Weights of a small GPT-style language model, trained from scratch on English Wikipedia: MLP 1536 tanh GELU, vocabulary 2048.
MLP neurons of a small language model. Each row is named by its layer, matrix (up: input weights) and neuron, and shows model dimensions 16-143. Each number is 128 + 32 x the weight over its row's rms, rounded and kept within 0 to 255. Numbers have three digits each.
Before each neuron's rows, "fires after" lists the tokens most often just before its 100 highest values on Wikipedia text that the model never trained on.

fires after: " (", ",", "ed", " sp", "l", " a"
L8.up298:121159159184131135177139176156164135175108138154172102089142140109102165124139142106115146121158154179174182146160151141159127157143179161196164171193137190170170157127181204139127159166118142104154213141104125139155167139167137140167129098155126127150112133136152148168128136117117106171133128132130155175152103175138192134117155158157129149174155147167179198167123179131160161172134

fires after: ",", " in", " Bu", "ed", " and", " However"
L8.up816:140113092141049129110125090203061154169104090106173124131134080093078191085131084154123081117132124099109176135148178112112103141106102093082145157105166151139169118145087168151117071111148118134192098095078179141106170148114158075186103114090172155179138148156079120127076088084098099190117077159127114148075209132149152139095182140161171154119093146060130114069125103090053120121129

fires after: " ", "st", "s"
L5.up947:075102138180062138095126125152125153117082104087106121140084121119131049105095132121093065122109090113120155138117090088111124118064123133127118090074119123107069111111132124109098076167048171068116117101120131133099107108121145122063102097137168103149071086043086119127083114099142102044105106112100151106100103123082124069141103079086101103031117133076063081102141134117127126081138

fires after: " ", " (", "ci", " de", "s"
L7.up1097:096110116045171124128153117131142167104094134089169196130156139088133105124156094177147109076122127144152172162097176112108095195121156109135147099114217114097131155189122097130099178084187153121127138165147102136149145144170164102119086135113110096124158154111127150128165078044137155113115184050131154155109156187174084096163160117100087051121172109149099135155104128123127121127085

fires after: " comp", "p", " con", " dis", " di", "le"
L3.up107:098081171108111153116142143170163108166080149130192096130140122089136137111121191085122103111150083089136118146106109101153097115133180077078128140122153114107113155127135103130139099175154185093129161069102154133170116069087119177151147156115084140154110111117071095065070141185126154124132136096125174114122132123116151118084161126117081075131043086240143144132057109121127107118146

fires after: " ", " the", " his", "s"
L7.up1450:056130148147085136107104123187095114178103152160140167111129117107094104122220109188054082155170091101120108132116186095137119110170175091129186174145165169127143119147166179201124112135116111111127093103111113171150127145118172163151128140122144145145096102118145180122098137164051119086144127123174090147151136199143152097111116083102153109090083137067134122103205100113073116112117

fires after: "e", " Re", "ur", "==", " cl", "que"
L3.up717:112107135125120147080112133143189144085185149083148167157116110111148152145126127145103119084148119121164131124124092128103163106183063171130118096057141177078084185071119110106109029166063106159110134124201134113089143160144137134139118114090152127104139137149185136173154124112168122075117082112148112147160150148098084145149148073143154130131070121098100107140176094080150097144133

fires after: " in", " known", " In", "vi", " re", " As"
L3.up145:145147157107096132127152124148137097133202107132208113093089097172153050080101142060107153133147226134111106165199128101126113077120059108092124179142107131093128129095150173127142066122059112166148130142114156199181077141099109122112117141119091106170112163152139162140070122125177131148127130122151135190159131176158120107130141195113087160145136091134178109119137128137133193112154

fires after: ".", ",", " |", " on", "-", " –"
L3.up369:204108125152103098163097154144116128161135145178138145093082107107119137100146082157129104189104134073182189168107108171078081115151176099145151148079131190116152114141123116176132160177120103116184120120107169161210152142112102160155080114112118073123107125094152131119115152160130117149115206135088166121075121135121139123111119096152136135130114096148137136163171149154113134075186

fires after: " ", "R", ",", "-", " is", "ed"
L5.up1219:177107103163057101110097168144124192128173104091120127112133142129134127087104169163129113141150144127158217110151087113101172138135102157133124163172090154124135119134127118187091151188103136152152120146121167152188130090062153152092100146060104153090093098074130162098096110121076068153097096121144124130077190132124168128080102089161136141084165113096113176083127220122089109112151

fires after: ",", " by", " of", " and", " to"
L7.up28:082104082164095079109108163168155132114122115098130139051126127119104078096157095177124150109117123109094125120154127147142118118136063161078158154089148167159153084140123177118073144123127137064161083104129144165137207119173135085138109064112142150134145151180147116190141135136145169107098187174184127105073191094155125210126098158121125088075147097060139140029126185094058119112141

fires after: "s", "ar", "ur", " dis", "al"
L3.up823:103142116119078090148128127133173160126161144160131096082140206112130091109122107120136095078154118078179162100133162178075097130137134100189130096132132154138137133174128146105124109125074132094080117084106109130144131160126126182117130136140142149107128212065122168088156195147099157149108187123120176105138134119161159096070087080115082140059137168154121187138087135130149117186060

fires after: " dis", " con", "s", "it", "p", " pro"
L7.up787:169052138134072142093111164191083106148124064179201096096153140067109117073099107100087126145143066105107168154148085089106095109116185153167116201147206156158118122140112079116123115137090141110119115154065118142113102065112139146092132137121115127161148136094096112136138138165096139162134081072149144098103088167056126099106181097150098167118111171106110196105085175099105092104132

fires after: " =", "\n", ")", "east"
L8.up203:143176140130154116161144196150145152165118124139151133124188138118153098148089146145155142083152128083196155181082133152117139119120112126115130136172157204163169149137106143115151131141116216146128180123080097132114131131138140090179138136106114105157169142151119120188168123101096133123118134146120106177120111161160171112114161153127151057161212113137185179203148104136145146148155

fires after: ".", " "
L5.up1025:112102088092162085071114127111080082103132085112109108121111077100096134112130118084067103074108136149140114076129104117093063064079096107130110144100097154106153117109127067120105150106154108107139073125097135097085139059092098089127103063118090116098072102127064095102130111098077183126107144118108088084089092112102116150079105104132110135144109132157155140139101118091085102110139

fires after: " |", " ", " 0", " 1", " F", " ="
L3.up149:135108147110181069133153145193110125137159104121116108094099148085125118110109094177184125136088099083089117122099109155085132132141141140134187125116109220130094131123199146146128112136120115115151074137071167085150112167099140114118146151122223112086106123077081121172113149082093139106100150096114144168057129177106139109140108097140137131123117150101132095135124145064154132139145

fires after: " re", "port", " I", "I", "d", " de"
L7.up995:153141142171107129111122091136128112174145149091207150107141141147124075124152102136076147105103131131080137119144155127174163117193194112201136159117124145141083118098160191153148103154080169151069138153099162126144179108109200125131117135105084127100113125043156098180090131112141214085119109221062137122126071091138154099129135162105138153102118121139192107147069111165133104145153

fires after: ",", "er"
L5.up939:129086077071072083099108097121107088109077123143076121121098114116100112104125136077098122073127084088085095106096108102131076115085083079126113048132128122108127111128127141105095115037147089072109057087108167072090127106094109096123166118101129097093106142077105093070115120140124059104068112099102126061123129123147118145133086139112129146091076100109100103083102129115122103070101

fires after: "ch", " |", "our", " Super", "R", "-"
L5.up810:104112124120130056158140121114080136123149140091105113162088168125074121069109128118131020133166055077136146115145078127126146138101137150130202141126165169078130132115147185165101105133103145105168119147080076134118145113128136135082122093121110145142154146074124082189137207099058122154096126172138151164119167149104109107176105136127150117075146076100109148102152122122177108125084

fires after: "\n", " di", " ", ".", " was"
L8.up1018:148140153149165125137173121097138107121128141154100132125100141075079161062136094125110173140161145077155129110119164150136173119151138103147151131155148155082104120069153181142146111152086140132194128162100177165112155155098123055139092062134085156123112119219128105172117101085142130131090131138097141116140141124138095134115168133145125129126138124141146222160129121135124090174109

fires after: "s", "n", " mo", " co", " pass", " to"
L5.up675:096096152151077107108105116122123150143047082082129093084120157116118121102159131090129092019131075116122126150115059120137072102101138114112125093079143117122124106151139150137102094120082177127179120114096164101118096111167099143116120068090142105130092088064092130093097128119123146110116134131118146109074077136180158094111111092116123098118108114107074094088111150156154118100149

fires after: " as", " the", " ", "gu", "age"
L3.up1418:115132136125140104132101167203117100125102104142084031129095122101123102144162103122105164097115116088149093118187085066152079135130148103160157153159142144094135119140118142155075121147170107144137150181102126156162151085135139141154056122066154113068187094123150130123083131157178141148084090118102174088136070178141136084107124163128133099123079104107088115111083120135104116160174

fires after: " ", " is", "'", " The"
L3.up334:163128139135090122173107160199102120144128066146142129131143135100099068105210119142097108168113128079205145145116147090096081126153087138087148153124134163107158158106110173146122168132197140114113062159157120192194149069116112106158111148125122105129142125071121129119081173143083148138097132162108198146066131129205165098132128117114136146083083117102128132100171154071059125152093

fires after: "-", " re", "|", "---|---|---|---|", "|---|---|", "\n"
L8.up686:088102125193145086127170136092169193151157108138103097116118130142100193145082090120134141172083155151200131092107125118107131096127157067161140098148116166120145106039137122125114138118115186144192114124110167153064144208132163116126137077122123189125147222136137130186091118131159074145164118110130106103159169127148133166135132154107107163091133140123142122128149164103113100159101

fires after: " ", "ri", "-", "y", " ("
L3.up437:176128094161155117205105119104101135121138146110170065196096122126102130126138051085155068141126135146133122141140127140144123122063138141166124172106166144130067149163102137117131135166132182047090150124110126091120113104135210168085058112131147090117128141149111160135100146117113152106111063253144169122088094149125134157113132153117164162136129158082092103127069094162131111124115

fires after: "p", "s", "ur", "ef", "up", " per"
L3.up187:070087156169078091077139094154125107176120154092129123130127181140130088097103104114149102125119107160165166124169145130130157134104151117114155151110159133136094170123130093123145137118088097145116101085117141063160119144107099040159159156144114140130139167109157090125132204136025176083129150077201185119128194172088138123111134077089118124093088175148098179102114095133101131130117

fires after: " ", "-", " d", " C", " H", " ("
L5.up1232:097179130146144064129107186166086161100053110141077096105100090124086077105140176126124142159105089096106158120134137105116088116119137142146105171123146160194119102115157097163133137212125141201141065129079073144123054090079140138181136084129113092051152139119125139159134111125155101109131134170161183166134136132168128097087141104159177117144176109053112124097152177142117098147112

fires after: " in", " the", "'", " this", "ing", " same"
L7.up517:132119121145136085128160077141132138129121106146184083077169183135107105128157166109082128044150126179173082147145156141091145169169191127151123144182163101117100108190134139169120177091175123152130164134117155138199184124059164105121147153154118057088106141100090146150143081144145143126162104153109133138107164167188124138105176141160118185136163132179167155188175163073130109122076

fires after: " ", "\n", "or", "|", " W", "S"
L8.up793:110131160118100146164134170094146129109168109138143120116121189093044161113100138164147131138153126153120108127103107121127079148190096098054117176166073158103105113102134128156070106191108119139102106148043139177137158186170115196108089164118060144101124192216144157184149142116146079136074152039160130136158189140120093140124168067132113169129122143192137160178137087074121102155092

fires after: "s", "ar", "on", "us", " An", "n"
L3.up407:183077066129070102118123137150117143181100083106133155109186157088089171138128130173086143156082127140123102129116161153121115137130164110089141110160053131172127178130111199139096099100158131108107134166137189121162089136167121109123175114069180160189163134053123139122152165110168158085153081100155128141130114070160112134092134125096138107109133083152120176157072138078099040121106

fires after: " ", "-", " (", " M"
L7.up521:141086115118130092141138124108129123091125118057076200111159128153123114099129067104137070094089139092132151108133145093110134156085119095144077085099145163091094145129101119091103105122109139134072120129106142144116133066138142134101072109081093120128145146055144156117105107099086197081102199109115108168118130146121053097119084116130130050092090080121057165129100115167113145134173

fires after: "\n", "-", "ta"
L5.up163:081092096214150120185139174113081070091153140178181083099113148117126124124129132159097086194145101065059100144148132097109144093160173139121153082124130122113155123125141132113151149103093150133095130128122048134122103166127128097132124114096077175118208105125108115142118128134082018092156109099182104142156127114105180119129086102136092130110182108107081084109065154137141107105106

fires after: "'"
L5.up202:170076163142135077111169102114161121111180128111107149141164137163118126153142132132050040089097128117051098158142146114103162191163100056051141145065110153096088129120178102133107115158094094090069130106131171118154108099152105072125134061063095076119183115075129126085134144149158076090141112123173123093099080158148149081087107113113153107102083073104170116128101141087121152172105

fires after: " ", " |", "°", "\n", "-", "out"
L7.up445:132159165098104055130129099160141096134129126098137135110147128119130171052156165135139075134131040088153096146122131148093118145136130114094096140110129225126162136110218091093132120098093185053194127142035125130113153083070146157113102137135147118175120091110117127173123096093099150135155135076152165118084116188134105152099109112101093134082207137114151109124089176040107161145121

fires after: ",", " the", " gr"
L7.up206:147165126152110163153107068172127133140112103137133097144063215103118135110142140103154155121213112114030125095125098182114126081136161122062145155133068108134152138106182128110140100139092120160157129168120123132133154127120169117135227110173124114147101151153113095102174103139108053137091107149105153083180162122161149102102115175103124129141111098107129180150140130092151092147114

fires after: " |", " "
L5.up1183:125117131110110169158167131191110132177148112121129146106127133097066065104127077152109102130173049145092116137130089095102138092143113159147156119180149204138125118147134162187086106159099102149124130148143132172110099088117172125157170142157096144125105155049126131075086136094173105123131089158153134165078084160179150098091093148098167127116064142152144166128147140186051160117144

fires after: " ", "s", "le", " more", " major"
L5.up1057:087144072125133121127077110123063113129096085104127129110163118110108079109093131103107116067107107063076124109114137110084124077064161019102111096089138129099183109117148101118112095107072150083101109180088086163138135129053188156110057105135114125103134122037115158124127081138083109118135111133105161127070103130159094079149087038166115056130118089122133108122058088133138076104167

fires after: " |", "|---|---|", "---|---|---|---|"
L3.up383:162101139162158124132178144193098153153121100135129118097159153099077123115136134166113044115182085120143119160111073126166141099128070106181147129121135138071125129159161152123126077141106158149130124181061146153092166108156166131146177133139153144131124123074174099103110177132103171124126104109137156135033100145131153144147164156095153113111087150094164120135158114121071113106098

fires after: " |", "-", " 2", " 0", " 1"
L7.up1050:159118113105123082145143171132084120119136109153142156105120114131068127076100147143084040169140094049143133181171123103071125195122131146147108140081158199104149114128107112121158064151085129180101091178054144145149126078127108152112162081109137121144141147058121167114099157145087154127113130108130186123085124147114092126155109046138120119155143100124108206120106199169153104134137

fires after: "s", "er", "ach", "ur", "ro", "ju"
L3.up729:238117105173104126158183160114114162139114140078094124133134159098133074148139108146156137083160110169116127143167167143132115124144077172176124081112114186155147155140207161117075111135086128113116079170138138204198140160127064110152118106124123166136146150120060065114155161152154180141129072140077181158146085139154187098182140041124085109079148106165082135121151161082158175134107

fires after: " the", " The", " a"
L7.up579:186096121105136133109143082135092151162115105118116117079130091071118091111126002113129124102079137113097107125069094105124174139111120126109108073109159131070106117116102101108079150176102110124078075190106126121102089128087140135119147121112126099060132160092155107140131054063140114164099095130127104124188110152092144117142084109093146152091117088095039119113104092163087103093088

fires after: ",", "il", "st", "en", "in"
L5.up1152:141121118109068112137084114113108088128051045095132127082111112112150165107078106135157103148134101097085113088089102093128090120095179123138118104143115078130162080055084126044134109066114098083111113074120085098136107124137098115120124147154116079089107128081103082112123107060097088146095092087136114122140097084085078110125087123122147164063101102057095097104101152151141098068092

fires after: " ", "-", " (", "d", " S"
L3.up349:083137109144091103118067143114119070095108119187190085114078127133062052114172132099069069152114051121195108094097168096141100192142096136124186171103159130087146143143148110160143095120059136114147124115113142124187097088124134203105086109142163082084141102144140146110150192144096144123142116195166128154118172115162160169111082096118145149106137129078102164085111173103117156076077

fires after: " a", "==", "\n", " in", " re"
L7.up736:106126122176101109076120159212143179116138082138145072085105112132100112112160128128106089130123058106128214130138167090120091092130143072101171131158125180114133103152128125130109133137144175119196135120109143119146087066118159158121120162143138092068132105093131113139069139153119134151157167095153118193077176120161117136071108151069103145124152099107148132082164138126076070153108

fires after: " ", "s", "ter", "act", " se", "mon"
L3.up436:177123191173139093065108131177070076165178125154128164103124134133105102113148099141154168074143117053134177112142143145087074132076140068087154123146151147104159064181107128155089113119099074060098100077104119107146125169149123135120132179124130166105117120153150115124108139180120150155147142159178134061094148127121151106100132076065122116126062174088119149095167118077080143148151

fires after: " ", "\n", "s", "y", "f"
L5.up214:109094109086133049121093134160169128156170122108081140149134164111165142071163122202102132083113147149103156160126105092108123138178125117115234121129121132103112022110100103193123120111139148090159115096101133155126138118089145093176137125164178175122083156124161094124106152079109154136106103110160146126086094191184152140067089145105107061098172102121085153096148168121096152122168

fires after: " |", " ", ";", " —", " 2", " 6"
L5.up855:118151113143110103167136114115112150196072147157126166077138140072139083113150121137091095126210083122150171124108125133163132124168141110123143137155107188074155098136117163133094133181128153140150182166086083117081119114158196130129174183150119160133122157120142079183084081141171139107116172206112153130091145220139185174120097181150130094105125104111138124107185151049116131118091

fires after: "\n", " =", " (", " ", " M"
L7.up1535:163105102133132120113110105101121130109140148133172207117209161101149120163141108144111113110156091128104158117130176136118116195151183089071162121145154134125077174159113138180096182116101131166065120170127140155151144090159187123130076097145101136122233109055131155140133104100076160090123220091136157149120111159161156083125148089133138071123139132154113124155096079146157190172122

fires after: " at", "s", "In", "in"
L3.up92:137116107160054117083133119151140167147142146072126056135114173055148166096130170154150153141098120113163192186148159087120155112124143137100113115134166151153127104136213150135101109165140089147142110104084109147158105099112141138104115134127134101094168127125080078224037100153123133154127147150140141106086136119133136130124097060125132079084142151116100223053148192096094159129148

fires after: "s", " we", "n", "b", "es"
L8.up1077:097111102132073158162105108105119127141184100132140134200134155140118121079130140112077115124096114133092117138095137127072162062126196163044110092100135156147135170105092110126146123124120104112160130165125124128162147132187132125101180105092120135130154113095166106115152111174099127071146127094123160168147142124104177069159146156130146136112130084104075145127116140146144125098100

fires after: ".", " 19", "us", " 18", " mo", "n"
L5.up482:195141149094116152109171172166112102076130163150144148162077098155085100094136168116123138156151153092116132157103160172143154058106086142200115083165128129163072098067211117181146119132152104134186207084124153074087128140172129083110135179115139117182153124144101094200130167207161115107188102145093084193100091141150151142168147152109093151103125128137135168122151149134086137109120

fires after: " ", " h", "p", " |", " ca", " the"
L8.up75:138101144168157136066136147160089080192122092122164090119090198111174113115120084166125088087115088143140201143128117097144116163126101133144167197151116169135172097120161140123058109129131127119074151054099116135144128094134192125088115170086170006118148108165147085155100202154101170168099149174153169125092137096159117108095147124116129173167113114128113077069140095083148187106174

fires after: "\n", "."
L5.up615:113132114120088089107122117169076132149129133085136168089146146147098097064180121154141078103116113104085192156136197052091197095120080113152134124064108178177129139152154151089103112114098092128183116147097121176121066149147123168182226096124128163144177147094095092120081113155134092127133146135143169150119164158151131153101160156100150131156168152097134099110138120108083098183109

fires after: " as", " Ra", " fa", " Pa", "el", " Da"
L7.up1019:155165115126157158110156164161161162125132151119133183125117092132138160148127124176159229140183175151122180155125125112142129155142199144154186153169116120191108157170187147135174177159123122171171142121162171142122159142185169134165138184154173155180143133155177144126166178176130113129150146126103166143144121165116107124112155161138124104148153174123152119108165151113191104185128

fires after: "|", "---|---|---|---|", "|---|---|", " At", "\n", "y"
L8.up552:167125156153142131123163145118151121149133134140098158154148161149132174120156133134114166121178169155132165127132135154165119188197168142115162127172115152095125139151201182156182132189141149148093126184132145150123220139160122180143111131141131167148121180202157143168108148163213141149126179189124150166161154132144093140129158147122182168158099168135153161144136169180157139171115

fires after: " di", "ad", " g", " w", "ed", "d"
L3.up1449:074160123085186118156144142129090112134181186176125122156208098156149100145146144116147153121193216141155154154120183120118127116116178133161158169137149174172118146165179114133145198153159142131124093157148116169169138142085148118129190139149190063147170140133153122164170147194101098103135145159128139146104125099151145181146158173123105095114141168106143182130125144103176166124141

fires after: " ", ".", "L", "\n", "s"
L3.up1204:107140123168036138117116180162153144122126111124121143082132149151144133103137090180124124123109061078114170147112131128111111144161096100126060129156095139141145144135197141199083134152143124160150142075141093166148160131118171093120135128131140134093109152126134122169117144120153142111101123138209218087127118152180086119053123105088098130100147104057130138073159172103087143139118

fires after: "\n", " ca", " Con", "ca", "st"
L5.up357:112110139150099061111107111147105089149099077137148093087122089121129128101110058158132102165144114121085150080090157125197125059101091108178107140089124124106116115090163159138158126175107134080115143086073123119158116169134169164131088122112100067110111117085151080208105145083105160180112093107120189208141086108174111175152157076063160194066137139108120121128137134142135103119114

fires after: " re", " Re", "port", " finish"
L7.up1042:132103097112147137152138137100127103126134138116219128146144142139135099153122166128128087128140094137045103168174129096132130092125154104134182087113180115142242136175145201172137127088095166170121105142152139083132089135178119100114141138143119091170114130171105158109096156185143122128166167164158140120082089059185160096120155124190138164090161117172185212082121158155095181139156

fires after: ",", " the", " that", "The", "I", " The"
L7.up253:125088131139126111110134116181061103154108060103130074118079127116092095078130059080105104099156089092121113097065084132092100069134091136107089153126072114055094099084139141138114078112113130123121123114092097156179120102127104131104143101137132091117046161122140078174119082134142105114075061184083072091167127151088104107092065130127133151095096094096131132106072137112098112098076

fires after: "\n", " Ma", "=="
L5.up992:110037108165176117165139128131077092123146151190150062106162161122117140123128073167094123132159137084142146105107161126122172118143102101127114144081130144110126127119119207190177155130100212166140187094121156156141114157163109113168146141146104150084185174109151130224117130146079099145178096165130162164163149098124147200112137091126116170070170097132149110116098131152139101135108

fires after: " ", "-", " (", " \"", " to", "."
L3.up304:130155139159024109115137191147102109117135148119167101143083146152119122080206125154109057138125071116132164123137169055151099118130131112113168099122134143112143133104149163140132134119131114152184115149133115145124109104094168169183114125142161139113133129184097164162040130148156161115143126150209100137097113118155161127108128081084175100161155126105112169103220171084086160116067

fires after: " in", " the"
L7.up1411:147136148166113142132113105090149132152190106118150116164159153148182184152160172157148094121156105131147108116169162190135173134188173072199075143152099151136050141150134129125161159128119150153116126129115158133152123083134117120215069106170132081075158102084158120154116137152142179125136133191167098153089111128152167116097174134108156105155105146123201078160146114081172157139169

fires after: " ", "mu", " and", "'", " was", "ev"
L3.up392:077163138141110133110130224178109095160179138138132128103121152106138097114140097185091150136111087111131111145108151145132145163140118127158132102163121205086144059118189171175082095138105105106119126185126174202187106082098129142144126124143163143121117141154110107127113149105161122126150161193145103149122171183137184150121169136085145121146087157112123112161123169085104110089195

fires after: "\n", " ", "re", "de"
L3.up227:128118106088147098138120133126110149139166116105072154117133171096104171096171153159130139158123034102159116161141177126056141075091121116083111140074109173112133110179131146137098034155093094149171149100056156109156103116140107125161101139094179202132142133135121094180103120100106118134087057100167108107056123140126113144144152159151138168127111134112136145109142115123148146126132

fires after: " |", " ", "-", " A"
L7.up602:137141137093075122090148116190100124107098127138153147157167113123121087114102104100135065144148050123112150072119165085087139118129157174122105120104150196109185173103116141168124070109075185161115140120090107127128129145192123089139146109163102188096148130136108149161070167140099109124146142178172168107086082169117133113143167064170126109105110147107200158126181138195075078111187

fires after: "."
L5.up565:134157135106163161085119132128099151119149090108147108128069114124102071116128141109079101092115141132183137109165105148121126102117114125136130112100086167061137091123131085124124111080136092105161152086136092128112152124064090122115106097104126153127051133102122142107136106080110187097128105193139121125085067107103058063061167088127091114172081096167110120105091127084096108113108

fires after: " ", "ce", " Pa"
L3.up122:161120137167103126220059119169119134164117130076121141117103149138134128126117104204077077067134097111135159077096081161124110137091143137114146115141098116082130149114142183132096148193142059129166128166142164177133103094128153118182106175097115108116152126131154160109097114096159064129073132153148216123070144156132148107117100136095074072081123133115110091125150114199064116124224

fires after: "\n", " All", "-", "e", " 19", " "
L7.up558:172159094137113105160107110137137121148108155133121124163117121142159142091117112106134092092116121131100144133128207161073118118151132128082103115111105154094140173093160135178130039106118108101181078117048154109097138120163155104162126117176171185196096127092130148050124112076122144134102119128167155097123108145111117140132196137106165089095141159077117159139150133128138140138167

fires after: " Go", " st", "le", " that", " help", " "
L3.up1320:080041136105128157141134182165050082168197115145163068126114102122134073128170018133087117145075105131102160138111114111176120234132105125080149129098156185141139117156129209185104117149104124127113163147123163068144123122145146166169162205102062138166122177116066102114093128140147127159120128151128119115129114100145120100134144094111126072082072111132093114119142062177106090137113

fires after: " =", "D", "od", "ill"
L3.up1393:143114121186134135167135156130081163121158118128128088082124160141124144104114098147124112100116104095174102117043153169144105114097151191072156139145131132140170143136180157148085148088124130156136079139120140157157190127093141117177109118126151117082134192088010130104136127091155166046091163094106137171137166096140140130135119105144140121106119100087088127115105196126144135127141

fires after: " ", " (", "S", "\n"
L5.up145:123176139148072102144101147125128128141187142133139112122101133115121124105171124144077115119127084049179141173136121153137130110086202124142124154115119121111184140139155148158185128155102128140175123110071147213139113146110130106140134125129164124127104120151128109107107095095094155143091074122227165166074149136137156174142065125068140080096135083104127162119148175123126088146130

fires after: "==", " ==", " 19", " Fa", " 18"
L5.up466:172130123153102148081159203146098132131106118124129142188149125085135117112124151086088092108178112134076124167087165161137090051131109082163153047151127132121100122108225110147114149107137080140157135149094141081109187083131161097131128114149166100152071113106111115230150166179157139110097115158097100184124082096158145163161130120110146150070057146129110141126110132162112119119212

fires after: "\n", "s"
L8.up204:089140112177129083160116097195102157157155142144137155067166148124106105079201143182145097067152128144152187134088187075094119077129121132126159144142142151142079128158158120128073128176141140085089128121097100171066140145170161145146142116150139151084130108110167056118071149132126178153104178127151142100112127114184137108162176140080106115119125120117158152101222140166101121131128

fires after: " ", "\n", ")", ";", " 1", ");"
L3.up579:088144091157111079142099161195136146178124176178143127143144136114150040105138107140167115140145105078176095122075131143061142123136150175092174155205142213107113160145113109157100085128087137061147125107128138146185131140102147092121138204129101087125124175104192103130092130065079135115092134132131132128101183223101139110073143136110145091093132124117121139115131192155077160109131

fires after: " ", "-", " comp", "en"
L3.up495:091104131136122144140052176173156059136096159136182103101134118093103113088125100139135114131106094125130150140157159078124113159114096084152124097163119121130072102165133160157085096123119157105130132106092127140101131156141145147158086129117147128090155114123124121128080170154112123137136067098243175164088140179158122133159106160134128119151117058150154105116161108088111122095101

fires after: "d", "ad", " Ad", "'", "l", " di"
L3.up626:096110089131162109158149152113086104136123152125093091126176108156117113133173120146106148118105155054158085116098172102094126168121170153131096157146101097166102168143159078183145197148108063123112112120127165193123115139109123127105163070176133090083145130091118098165108199189086075105128101172099098127056115089181119146114128104163177088162088127146134120166082174141145164175088

fires after: "le", "cc", "s", " In", "ve", " in"
L3.up326:157143172167065088174138144159132103103105133098091095123055091182111076040047118082088133106121145127120089159143081145122142109135125095035132085114133084092118177150176177147137086141105162133113140099132172134184080091140154152100128176105103138119121148129117155141114148127126151155133143095126104179141116126134152090143150150150066132144127120132127127099135112100174168152124

fires after: "'", "H", " Ho", " C"
L7.up1334:094094124104085076130067094148061103135101097086184090108076145106078067100140106109107052100140102128111085103111128092097106125129099127113100141125118137071107129121114093157072114126135121091135150152069069119134116115093073095108174102148134060091094143061088082122113044101109094076093133145105136103113106113165146059106128140113131100112100095113092115120122125134129120102085

fires after: " the", " The", "'", "The", "w"
L7.up1492:082158149051083097116065177118109106171120082161147159090095189148093149127128171140147145162120112116087229123166139161130132152148157112064123117118124118124110153120104124154110106157104127137185086155106118131192114112129089069150095153084180132161119105130149106170127189185100131123121155110109133107187127136143170120144135092122140113133098140123124121144104057048067106060082